python train.py --num_attention_heads=8 --head_dim=64 --norm_eps=1e-05 --tie_word_embeddings=false --init="normal" --max_seq_len=256
MLP neurons of a small language model. Each row is named by its layer, matrix (up: input weights) and neuron, and shows model dimensions 128-255. Each number is 500 + 40 x the weight over its row's rms, rounded and kept within 0 to 999. Numbers have three digits each.
A block is one neuron, or neurons of one layer that tend to fire together. Before each block is what it responds to, as a language model described it from the Wikipedia text at the highest values.

The closing subword token of a proper name broken into pieces, often foreign names or places, e.g. Ira-q, Mallor-ca, Galer-ius, Vallej-os.
L2.up335:551538605518540505470467525573523483515541527524552470463502437477566463465517493486468495601467631533467479534452492531505494455524488509457437520497549550508487496458479468434510508553544480450556525534511545526472454462432543452482521494492499480465409471523549472495407486461477472471482440506549451517560555423479561580499474449523509538467550507497487538485448465474472566621485

Non-initial subword pieces inside proper names, especially after an opening J, such as Joh-ann, Jo-ach-im, Zh-uk-ov, Yoich-i.
L5.up11:523550563509458496480517489530456459491489537516536443511539587505592438465505457510491464582475549466536425502480484527538503530466504474479459509491501511525533509517552556484497532578545523526525557487464527524349477469467414541469516472545498545476441462518454500511450490446455472479434469512436446487490491520489533464518430501536510484459518432515577475428525449503522534554542
L5.up136:481554522540494547487511563536474520445518575514554484445579546494475472555536493486574477539495540502469497489418529488549539475471546526444522548417506480549555559527465526487526513474497447461523509456512523540461488484493576474503475503489430553468419529506513524495478456404560459511471467526544472445531539498458555437493445449513472583510494426567485535509499404445496517471469
L5.up272:503491517487486536482466494530454460451551438492554501494523476484566521529528427474550459557429525495522548484528548552493553456538542480460486554485477516509541545476519514486508510521568492468537519457537486450464484482398518481412447542506518469453479479474483560606430386433553483500485487561501483463499449513489501537453544464563559531431507417502534394425553500448472522561501
L5.up344:554581503545512572483507488451513519479548510505553441481558428482535439508547531503511460492531532556452569519474419512536529504537457483500457528433565487535457485551458462505503527544472456485496547569437539504499467474448482488488463476554507431493450488501433425486422522462568481450442433530564459421580528523499523554472528451506448544395446454542518474480433446480464469536497
L5.up346:477545479510469552528468495486495524517495534481519536481503527477558502511516488551529441504516478484474461541535566514515585440516537443548496501513513461544517532442510537528436505502511472457510539478470544488485478438429421463517523503479441516530495490546470465556512450490559432490482478498572484498574494522525564576474534505524563475405417471483479543411460495432460542511535
L5.up696:489506493529440541434505434535472461447513421436570472462521529450478435488489446536477486571516490493546476507532502445533522472582429489538482501488506510518468470515514557564397558467475508508534533455506533545495474453508427514496509453448512431536485597507443430482537520513481538453413538463493499486547514563520503523463518516444457534400475512497488473461571538405482545508487
L5.up882:508483550515450448465459517566424494543490565527530461499541527467544517489525501538516527509504531503513497536462446489435513450502457446545459513528556501491531545487598541458470554557460464462493523455515444533477479501463426536509470520572507466508528440499501517506464434417595589457514410569614496515446481525472552527485520506512468446438412448517504429388439487486471505582494
L5.up920:501512553497465525535449458559549521546521488445521516540577513483526517513535480491488484579440611524505470589533485541464537500474473460438493487537495514505553502463529486565517501508593506491491501481514438539477470419460501474498509496520472489549465516502450511552428548477501496431489486554501499544543522496488564502489547506576539582463528494481455545464436463469505529565457

Predictable next tokens in formulaic census prose, numeric tables and infobox lists: The after age sentences, pipes after vote counts, Postcode's colon.
L4.up55:481560428451521520481564536527525468469527511466439496476468499532587583545514553554506522569479527494478510490513522557501557529454503541459433455429487453532543505525539535550524565509474465516523530533500561497473412439511480523476513480513479483403467489606480466473487493442450477498484476513531509511494523412520571524518484413614518471541526442504527501451490500426410610458487
L4.up162:514478503535588530557462536526500511419511462520475470483458455490435485498488543432523513473454578500415472486468528422450562525464543510442442551477476443483506488548516537567543486573474511489534509468562537580457421483475544481528441482497466471454450499467497484520503460420517535527486459529523447471475568463558581546534438436518522517491523453486553537502556420434451586515536
L4.up270:515522522492428473517540514481519417502545502464582515519432504483524448477510533542464525559512475407494507512506541486529551511413522520495387519494516480570524529537535516492384461451490490493520533446426496552513445512548504474491569458500574519470490476593466440568560573480485495533508462425485538420470512505570499531539466504514479452462520482520542499458518483428433475423510
L4.up303:466431513414487567515488494501517531444479511482469458465517464546517525499588552505516489480432480499531384512473528488548514547505544474507475555435491514517551595507594459491492593495500492508503544493464545544511470436457517589524449430456477488486479522540467496463439518454466453467581506495515464512428481516553453464467510521567509477497483522394497561511514505496476551505448
L4.up337:457539509531471539441500524491492510490491521424471458492470490486477504498503473496489493508497488505462463528546526475453523405504517527541467440455498501539505530495558586591469490512473518548539605452512539522541508456416568522471533471487508446539477555449462524513458517499496531497528501445555457474424512522508462586510479413558532491515542460495558491520540502468561558482459
L4.up682:464490527506465483479482508530442490454497481436446499512549490495555540536496499439422515480493488447432500474456506500596554523342508486473450458478488488536518548480489579520500505519479456485558511452531542501458509502513496531485528468501473522489465514512517463541509488473408479488514412515546519414454510479502473534500507405496497473460540430465512494403516548402522560492496
L4.up689:518559455512505615543588552474481511437480504543525528426546510459553584467490576509466454509459493502440487581517502428526531486441538494501438453444523498450555506527514526474531581549514439521511497544465502487472455517542526543532519495486501570463522455504519518543422463485519473506501490478492412533541516426497563504525487523571529480543553451475461484514513514517457475516512
L4.up778:504456510520477518502514531476442525515535576480466475524466444454447497482461574443563525533462476495405547550534480517470517512527471516532489469431490548495495408510535538500518509479517502617522505561419498575465462479506519535465485484483503530449411524521474469499437551440555488429523527553503453556523524497565494487567428463479466455506469454471511500476475528499485484544487

Adverbs, determiners and adjectives right after "was/is/were/are", such as was also, were both, was an American, was first, remarkably.
L4.up224:511511495500460611527478497550497467544550448492587530523562544494568493467557551552548533550461494542496510538489442516480543483505451501497466541443426454544446450578515524513477534500570469566514523492490405503491473464490468557572498498588461537472513489509466441445468470457555544487485424532445506470484469426522483465471535484573486570479515428523527535463509523475514525537508
L4.up293:511514517484498547506465490605498357478532490460569484548570434500509453507502527479515521503504442468480518481527427517579525541525512549468483486476459467520512498520566456514543515503492474462500494464556525437484456435527484608458556527451453494525537528426450569472515566528519542513497526496567506532465517507463483491422483512608526516374508540494473469492501514563468512542472
L4.up472:521500508422634451458405519583461494524580478513516420561464566555491520587531494482522568500496560524450495445517493444530519502432506505517504500501509426558479547495466511528548480539452524475544494470502470456508453468507472467441505467449505498482484462473506532537513442502498513447507457477466530500427529528456444512508512480484483490511513532507501519475425452490465526612590
L4.up574:424461579481537479506420511545486551508564498478564465473484480459492484461511518548486461531498434450474562547520479484512502499529476473515549484477520467501470366544519496497514545514564500474574551426454503501483543475528549502478567506422488560492452442411439508506460495473413594488456489528484475530517551542487593478497507490498396478454494507522498584554501540492494547569532
L4.up635:475522461558553496496503508504435463551541472503500520538597531469551459481539501450445435493487581502539410478488509495525602480517476462564487539521485464505498510581445514528576509500568534589460487448489457476492448485496486575528518499493513544505556492563470529533532539516574520562502500507534565551487481437534532457487521540511556446516431467548504467508486496524472491515502
L4.up685:546435415501536471518462478526455438468489533497567508522513562497596493477522528483456435510467520538539450517522424462477496551429504483568489497430459472464482498529462561468476536483574493514520465466484454574430521522486481620580442515564543486492547511573494485519403541443461583466503438514479613473549470454579541500477497498562546417459513482460506508486483532517476510541505
L4.up934:466468520451515507482471424600418529513531483479490440525536471462483521529614534473531555473457529451515500509513485528471510522551480442495465563442464514495488484566488518524475454495497471586519544413521462500485476511475504485589418455523466456433503490465449520448498558492562581458563450483485540471588515426475500426533457504442476511447533447503548526524514472532461566553493
L4.up951:504481517490545577505510419559474403537554483507481491568543508497572477499526557474456494497532487464534491583524444474517530386470518493548434470463472513510473460541531472549586494546522465523518525396522481461450467432497468545492463510492476547421525460521508510441457521481506571476476440568511546497457509461470558516440512475495483593475507435496524492479549484502469512557476

Word-internal pieces right after a one- or two-letter word start, often in names split as D-h-illon, G-h-ica, D-a-egu, R-on-ald.
L4.up0:590553454419473499457408495519438442540507473398474453481514567497489547462551465512556547516496551512470549510488497573491495450497424536546444513553500476562459477482518503529473501469525556491526485453512483517517461446464482479543496495582466505467465520529498542448459530450486497504529409501518520448538567528502493464508535456483448550432521464441504586480485518587517519555506
L4.up223:544500518538423505549487552566460505545536557486543585569545524526510559539513579481509422514503529529457514535519501520533552445459528525468499570538475533543530465532479512528479544430447510483514504498464435508529444495516485472494455514505479517472467478552516484528434540430494514532484493473519519588517473429529486484505534485472508524457494443412482550533523481480518457520522
L4.up335:486557423466559517465462438515531513504469449449515478506601492490531549528514547575501465527448518481393472501425437512439507484464516574539478533525548486526511490484525498570482511507502502475497570500438536538516470509484439475500518492537544506543524459528528533428485416439465461519537527542515536494461516463483477501451530483546442538522490439472484444466489426532467561548487
L4.up619:517487563486444442479479474577495512486577489481516497540573622531507514470458515546544471520462516545540471567514425559554475469451469530558527537505517492503450498550483470579485535458546520493535452507456391476467517492490467588529495477438513541506471527489503474506526545491515503532497444514528489540469459469559513484543521538517524509538526514549504529484496488495471512591470
L4.up706:514483555544490506494532413542519524541500414511491482444526519443460559509458554539532496572477542521493557567499469519553516474461407521451482507522501501519517423630481532497478481497527528546494471531504418538529499473459535471537474478514549575576452499496446482503489509494470510503515538502509559517514491464549500491471496484492479510452480455536568491510467483525528530544491
L4.up775:497511530474457484466495479533476559484433468518513503423503547483505503453491549488508449485405534471445438587446509547536513512469488523517518533477415454468448549545455453540523492549499478470540507462492470584478466487468518556517500564515489584500461503494473505491453534427501573513562463493477522547462475513505439489557514496527500507491475471446527502492503464527557576489534
L4.up946:463562529421518490463617464514502466500545519465517480538489499478487553488530584538521531508480465418524489566481499512465519487459490466499446476548523414490565495491522451562471518479559538458515551475493412480491494514481464522521509493442425508557461458511501522454511539533521519506541451477480492493461534504554502483474452529480533465505494510474515590454527475539509559582466
L4.up983:482588542477483542545500538565439559473465506493525499536560603435482537489492536496490454499483538542385488471526544522532477468460512484515450522537376509497535533493546508478491491496554473566494528583395495579512490545496462514557485478459538516496469476531435502480515409485498477498515492434530506487534454482483463504490520505479496482496591472509528512520460435553561559516386

Second or inner subword pieces of foreign personal and place names, often right after a capital letter, such as Y-uk-i, N-az-is, K-um-ar, V-á-zquez.
L4.up147:457443503507483572531498476505457510508534484475540512466488524495478469506558516506540553500491479552443519479534456502552543552556558486473467549457437472491520469531469574436410482500498503529509525424477510578494527495513509453483528489508487510523442532564560558520466536459496486485491621446488459492487486439467466489486471482556509592424565415513449582404498498477546484570463
L4.up213:489593500435488528479438483521521477529500541461482493495525521500501529468615514537492544543465500521503510555494539502492499521544460506414501485582452498468575478483534505497426539544531481479505527456485490511408493481495518534497414532448514478478460472489491441500451523495530505453504442478506480582499572454504471494535431459554524522450466379425544618430567488474487522578519
L4.up226:498481470497455539554537558589496443488483451492553563523463484595564532486568491553460489579459497581450467541482525484488525497472505551496438511582507508535537475429553518490470572529538476484473479473477442521425463478466526450394488491602519516508406490485464486426400522460454477487449499549465504550551470533488594517472534529492501485421551485464501487444586572478498531490493
L4.up403:534507479501484511484514557508481463467511487497518507532507536565508482491517505462515442548479512511564543577483553524634489454423527479544485540494556559528484566448498543516486562517485480509511559489451563498455456542449466497456456453578505431465433528497496509534388458420468466505451459565523497505477477486482547563546475426516501471466489421451499521453503482452461504457508
L4.up476:491507467498489518481502451515463611405457482443479521519561580462538495490559479552511487551504498493475487549526429455506530436475542454485543517494487530544506522544531574591442520451516511442478521493417491514571547495452426526497437428549561429503529489540581485519467422476478551429438454540559474545520544483499548442468533482570506523497491516474517450522520489509484500527524
L4.up688:495502518486459503466534506545495474412504476479568487551504534591507535511479518420465449549438530535537482560485497526511500437483538531444524505515517531552465592501429512532510532530522503482473484470481490457467544465494541474488501562456487557503426507506526570533397494435488447524428485527571534508503461442414484507478489525470543480469525451436485495415486491474509492603524
L4.up697:483495563488500494533499450504499505524446450437556474506495551511570520546560491544505462616544584532435414546463516498613552496508512512492470521505489474509504538540430501463437541505525481464503536456537508545461483465499522451415455425555465522455444477571485578511431472485479514498519493468622541492516477473438437537453450480496483461490500517486514447431516449501461519590465
L4.up814:433495522539513455525530506475492493467465535430566485444469600527513506472563508480509494533491481533546508499500402533478517532535523494485450510468524492508574478614488522549444521490508545499570524357531502550532489504454463449540441449535521531519495533482523534489458493445459543490505553557500493546431391464536513533534455519566579558486539474509453499404543499475504520490492

Second pieces of words split after a short first fragment, often b/B or hy (b-omb, b-ored, hy-pothesis), plus spaces after table pipes before scores.
L5.up66:482438517515559505492537493539425465411519480557561478503585512424478513502438495459523505510448430566473481513487475517497507443447536561456533479505471516518448458540517522472512491508599470449518591522472506551552491584514507553579516503499524498455487499574476450492493460469443483439487515526483437525509519476538470542501493452530466483486453501456492482490509444502462511470514
L5.up124:498463481486536475512527460528437455422507523407496545477519574459483480480539573520465453560478459484458558530552433499460501584490473532477474509446549512499560496505466543610507524510528545470525487489489431594513519452520520508545509476451494508513513472482491487438456486477481542431517519584473541501538481449531516419390587469499487556493473534526486504510487473475473528489458
L5.up217:509473469567513568517493435516465489458518524549519493487542442479449507534469574483548464515447525492511527455495440516499558541440460555434502554420464484533472498541519553523443469531543559425488532530475495476515499538533549462591464506581520503466437557524445463510479526419445537505474500485566483480570532522458514507436486474563459531472418470540524540591449425514497516475485
L5.up439:489551487531450509451510469526496504544573433501554464568546509437486467470498548433504470428478481480464478487493502430584537518436456546543552459480580492552409547610472527475551505525473409510526476513459483506529498503539517520570487458543431485471488595564441425494521508482487536453495480479555466506529551466490540445490541524498538502459481513500527574458444496509513460487501
L5.up459:472507446522556473486491379493555448470456427498554502533581454508500505553436529466484488521482443434515502492491399481522535509436546533465463527479527428543509434494517516522521533460520528511525560517494476452508473487503499526541468458483477537516484581525490423435499523492471487509567501492571453459534600536496555488470431556574510550460476389535465541421487525527504513500472
L5.up516:468459520517490582474483462487464476472619489459499526467521400502527481537469559409591554507479459493495501453503478462485510533513504639491487477461473523536498494515526512489442480513533519462479507488484486509547464543518497466585476476521477474465438518529468488494474515452508529497448567536493505524510596516467499559467636423513471475499416459518540599480500462479446497464452
L5.up711:378559542512553546539460509468460523409557497470552467551533481465482480506432549546561560513470483459454429470497527511569523463425541489426509524532473443536469506523525496544508501549491502452496550452393530526528495505454537529589494448566458511447514522539463552527466551507472487475517537450542458537550489432502480607567533461566475497491520461505441524532480443485561431522482
L5.up974:436467497536529540575492481480413461479590527541531457495583421468526457502534561503462487473420516476523498457517480514538506514486542459480514527386461433537513505500486531569490497493500483453486512449496466537517483477539522479538503486565477522484495517514446516526530427411505486485582519505485458458480567466477552453509504519511524489487422467540516596490512499529433548504523

Mid-word pieces that finish a word begun by the previous fragment, such as the y in bu-y, ared in sh-ared, ke in bro-ke, and ized in organ-ized.
L2.up8:479412463534545534479563464534435487418491430573495511509442489452539516510496564449502479525433478412461491443460572402484530515530527505576486460451460543519520466527497492487500392501498564494515475425481539548507559526501518499570470529466458483438509522521543473547483501507452509440532445541480479420475509495475516550520558517487487453475424487508516491575557519540517483494503

Final subword pieces that complete a word split across tokens, such as -ies in repositories, -ey in attorney and survey, -ia, -ure.
L2.up569:514491471480434529518494459555505515527578559497514506449524451491575503447568511506534552572497543483518476520423504423481512532507483489465536542477441474499479500486463476421404460505519515466509471494440536563504518422522509575559502522530522499537478492486475486485508552474497552474448455509519537386519494477506507533488519447462479564464491454526551475507515539458522443467525

Second or inner word-piece fragments, where a word is split oddly after a prefix, space or hyphen, e.g. in-or-bit, ens-ures, ur-ban, c-ous-in.
L5.up121:494425500460435472410506502526505466509470487506479455542468549540510554453486474563488459474492546434486537545447482494518499499439504510608546517554477457492445490543451483511443553504566487598530557535510467546485486446425478475524458545444442482520493483524477449468528545490498579420506464480509507456507596518564580496495524516511482482509580466519533490514548567542448527551448
L5.up155:466596504449543560409493455524475497556538435515494443498562548548561495550451444549506478494494468566499459524447435471505508463564406530423460527466530507487444535511520510470482578511556462553539550545490504497514447512483480545534495463551500424512468521513476428472502482445496452510531470549455450514511569451527473531468554525507481451455516569496492553481515516519472481492457
L5.up189:507532455431516454493475483515474453508518527460555438529504523481465574485484513500511461507427463525405547464499480505523526548459509493495434492515475434523472517515588576527446520518469535585538510536440495490498514468568479494501455456534479516542513523417500509490511447485499500428511515514482519483601559490493536479510485435503428506459540507460516519499576510555547552548473
L5.up464:539518474495523517519505420502499473431522388493477421451534610475543439579518499474535482562465516470405542509465444483527526476455560496481511535523498433525450511634517516525529531573480468556505502451508512519510458461540468521510452432498475512518506493545499490462518431450505468473530520545458459494468518496525483483538539534513519541492560523496536451470495487517499508573473
L5.up502:579528489450493470536508528551496500482503409479550512510558486462553478548558548536547495495522499524469502511490453483497542428511466489500495513511470473519524510536532427608497531513478465521523517521465459503450443478556409501575512479583443487538488510493459496398497492477462541424529404539525480471577512532551521501490462463447512499399497489434501511518541503539490530497455
L5.up719:503529563470502482488512485555499487536462424414533482495590572526540595454487455511530453522499536522430534519479462581446502452488472473555470536526474457460524466494507510489450514569485469545522597486444465488534441430507427523511563467515496472582477529512495451510429493506505485522524485468469501426513501522508424475427519483513469503526483508424541522501510506517442500566473
L5.up743:566569488499502536453446494571517462517552422513492540458469556484554500509565480511541496482533436495468540520496428490513481474533465505572425549512478429494454518586518481549500475588540458486541528525464401472496419506470485480503516476519551540473487554491493503492432569498475422500380442501518451466510518471553564514508498501496548474509512497520555573524477504485436564514478
L5.up1020:536484494521464495451429476591464470433570466451584469519570512417486533498523450584525443473450497561477506487449391416489526496501457472578478498547554441499449552507505506505516479504523444604514559518512441485480396501534420518504475484576484457536527470440504468528501566443546518458531510500477447504545577517540509497511518512501518552500506472500505547476499565487428512521449

Connecting words, units and leading digits inside formulaic numeric statistics, mostly census and geography text, e.g. "individuals, and 2.0%", "253 at the", "377 m".
L5.up15:531452442561526527586534434531450584515547442454481438488493456494503508528525543486485547517459555476457531432526510486480536423487504523503484490449461462458523529613512514556515509470491383535512551485515487600476504539508508501594476383534483580421496549553505500505498480439478497424544468506477498426489513521545511521508541462496468548540592467549542540467517496444516516486500
L5.up128:464531517504504476453543493583438495519522481485476468506470517586509508472498504496568519547474463490429527460585525490472516455537519456469447465561435419528568532553494491525531473462508469569516533423496438524542461451467489549505534518507455518492487514477489549483563487469419520523477535607479529491496493493506501468481505522601482544416550509468539530443551473436503527437466
L5.up216:523524537443490508558539510533492428491485500515516405536482491488566491501524497530519521600485448478457462504544496510435514559472498440499481537446512506471503516440453498560463459462487520514522511460438550566432474440492490507566488480502529507480452496533435448452517540450503449492525481469465539510464543490479513461536505455411485584503522447510426543544549474460559557474504
L5.up289:549496498586539535458436427556485507489511568501522475481453529532474507496534490445569501544421481434473505494477490524531505465511375478560511495499534374563507480565523550527467518505475537480487512505544465495476451542497416493498507503475503477466480515538469484458541509466488449504515469500470513479527513499536551462432490404531452516479538434550564496492424503510459538545482
L5.up485:521579476408485475553535467501439452512522584500488490547531507521563490503459507502528534524452553453474474529526481508506521519486517448508490550518451405530555430503500621485458476522428479504539546433470484494433506505509537474547530500481495568441387520573475570464503569441463510529567467476470495493460453531505502491498474448557520508523497472459479528484487458507543517493502
L5.up525:530559459495488504491561461528501458488541510495587547525483539464496476491465568456493523569456557526468536475484475584495527472461491577502478492555511450522524529512523474572527434479493517459510438549535494492405500569518447519496478483531495542459518535576502469610511482505448507455564441451546559581517537507476451510493455404480487551415454454581562543415492547493477514454490
L5.up641:483508483456482559489503527416476504510557531472508516509524517544441536498424489443527502487448540450527507502517571504490555530553486534510472517444442461596560417482476518515519519519487525508487571515519490478567474489582425533532436388460456514433479518534545555495550589477422496450519506526593563473543490448492443522470498507542494522534541406493515518353575486414545475489528
L5.up658:440511552481585496535492451509563536477473566423453538482445467468539541469537581547495514467511480508470522532526483452481510522506529553490431448444464461523466475501505496546455531500489516525565475499540484645457469542554513521534510453583497518452518555556447397417523537460486501446587516470463495474456565431459488620494448464479522536529556505581482562500519450414514547475486

Fires on the second piece of a split word once its start makes the ending predictable, e.g. boyf-riend, Prom-oted, log-istics, psych-ot-ic; weaker on words like made, was.
L2.up287:436520473504471468437564510446514532471487532496486449461509483516522454488435519440488421496449544450507545456513561486474526518452503526490518454496431567547501556531454532407537492492533523510521455541507561537477540455452543435522489492436515524497486481455459582546499555492466458465425470459497412556426462487538532472523496452475519490496485543544501463446487436514536489485469

First subword piece of a lowercase word split into fragments, mostly right after an opening parenthesis or quote, as in (o-ften, "ur-ban, (d-ied; also wh-o, prof-il-ed.
L2.up337:572462450515571490482409524525518497475537442551516478495454511421504483502468507578432486535495529518486499486538453485526521519468450513509508528442508431540459481557553471575520572511484469567535464465457529498530469513486425513551512423562528524470472489484434518473486523531427474519511508483448482437597502547429495514489480511464520522440465478533496528431463493526419542519509

Copula and auxiliary verbs (was, is, were) right after a subject pronoun or noun in biographies and census text, plus sentence-opening In before a date.
L5.up103:392490522478493564513469511515538464406563481472520432524539514475550514515523529509584456526510463561456477483538507464540475471479502532522546537509391524488495504459541539474551467545519472482476502512545467521518466498525484630516496498503431553492497533465461526509464516473484468459538440541454550496423498495477605482513499444479489574473469566480492551505561522460478572491423
L5.up340:456490474531537529482497421537444493467475456472539448537529505483607460516506525461511477580481510490565483510464446476511520439439513483515485473519551541506473481555523506579539472562516436536511521460440496460435479449499438521554482490491487531456496527490514481530479526497486555371494470563496531512487492451448599488511497533482510508420461480459549458458551477480445533521473
L5.up407:411424492570437502512580488547429504497543462468522515470476467499570475517495552506554469521497522477513528473449442462482507512464523554524481521550481446491474543572507524506558534500517455508480489491487490521508524460575494521559547477483478513535488552472466437534413495478507502499504451520496407466556459470539574595471531518494550540547494426434509539394480508512523462521392
L5.up411:492507477446534503545530506547502494456537437440468538531519545384508483490604561552532426583493530514412528472486539486511511414461490478475440548502482457494497495545483524601479484477548552476498524523485452461485466516497436563545454472467485427495555481471479451500505524508498486472520509510535574504499429552470518477451500451502478550429482499499527469481487507468485479458511
L5.up463:400510515482463633498555506483530557412532501456541458542534489493493454494409501542554491596451469474503486539464425431553479419524459510567517495539548493500447566529451500477547591541523417557485593566447477486463526473525463481619464532474498451523490468482387431497494453532491463459475511459465464545463430433483498545541494442474517541526474508495498490507517475532455480516488
L5.up644:457467484466464549508550541541507451437445521509494425478624453507539515543404525487487491517537526479485487494437546459537542446477500502489501434470528531469535513452480518522540525523490490542554578520493498510534526479465452545454451502504478460451518502452466476529496500523452487512527492458599480488443450558535461476486494499578473516461589486490530401443495549439498569536485
L5.up794:435508469440507504507452463582572544492500427457539459502516533540485515488521578508494442566446495469424540499480455469589493497483484568508559497517474428503519493587459512545507611486538501529568524506478446555498541452529453517516500505543437430456542498470462492445451536498556486441509444496499536448547470513532435445447526504521557466533537474457522443462505514507496552511465
L5.up966:468526506513485487431516507555470525508514510528489494542520560478489569491470514485511402490499524523463570451531437387467502466509474516472519464443529453517451436499512471484549535511468463532519534542512462517506500541531462487557500484453540491507423569504415475521492499536527522480444538503517508441487483447515564556468493494570515512444440468498509555474439473463459522481490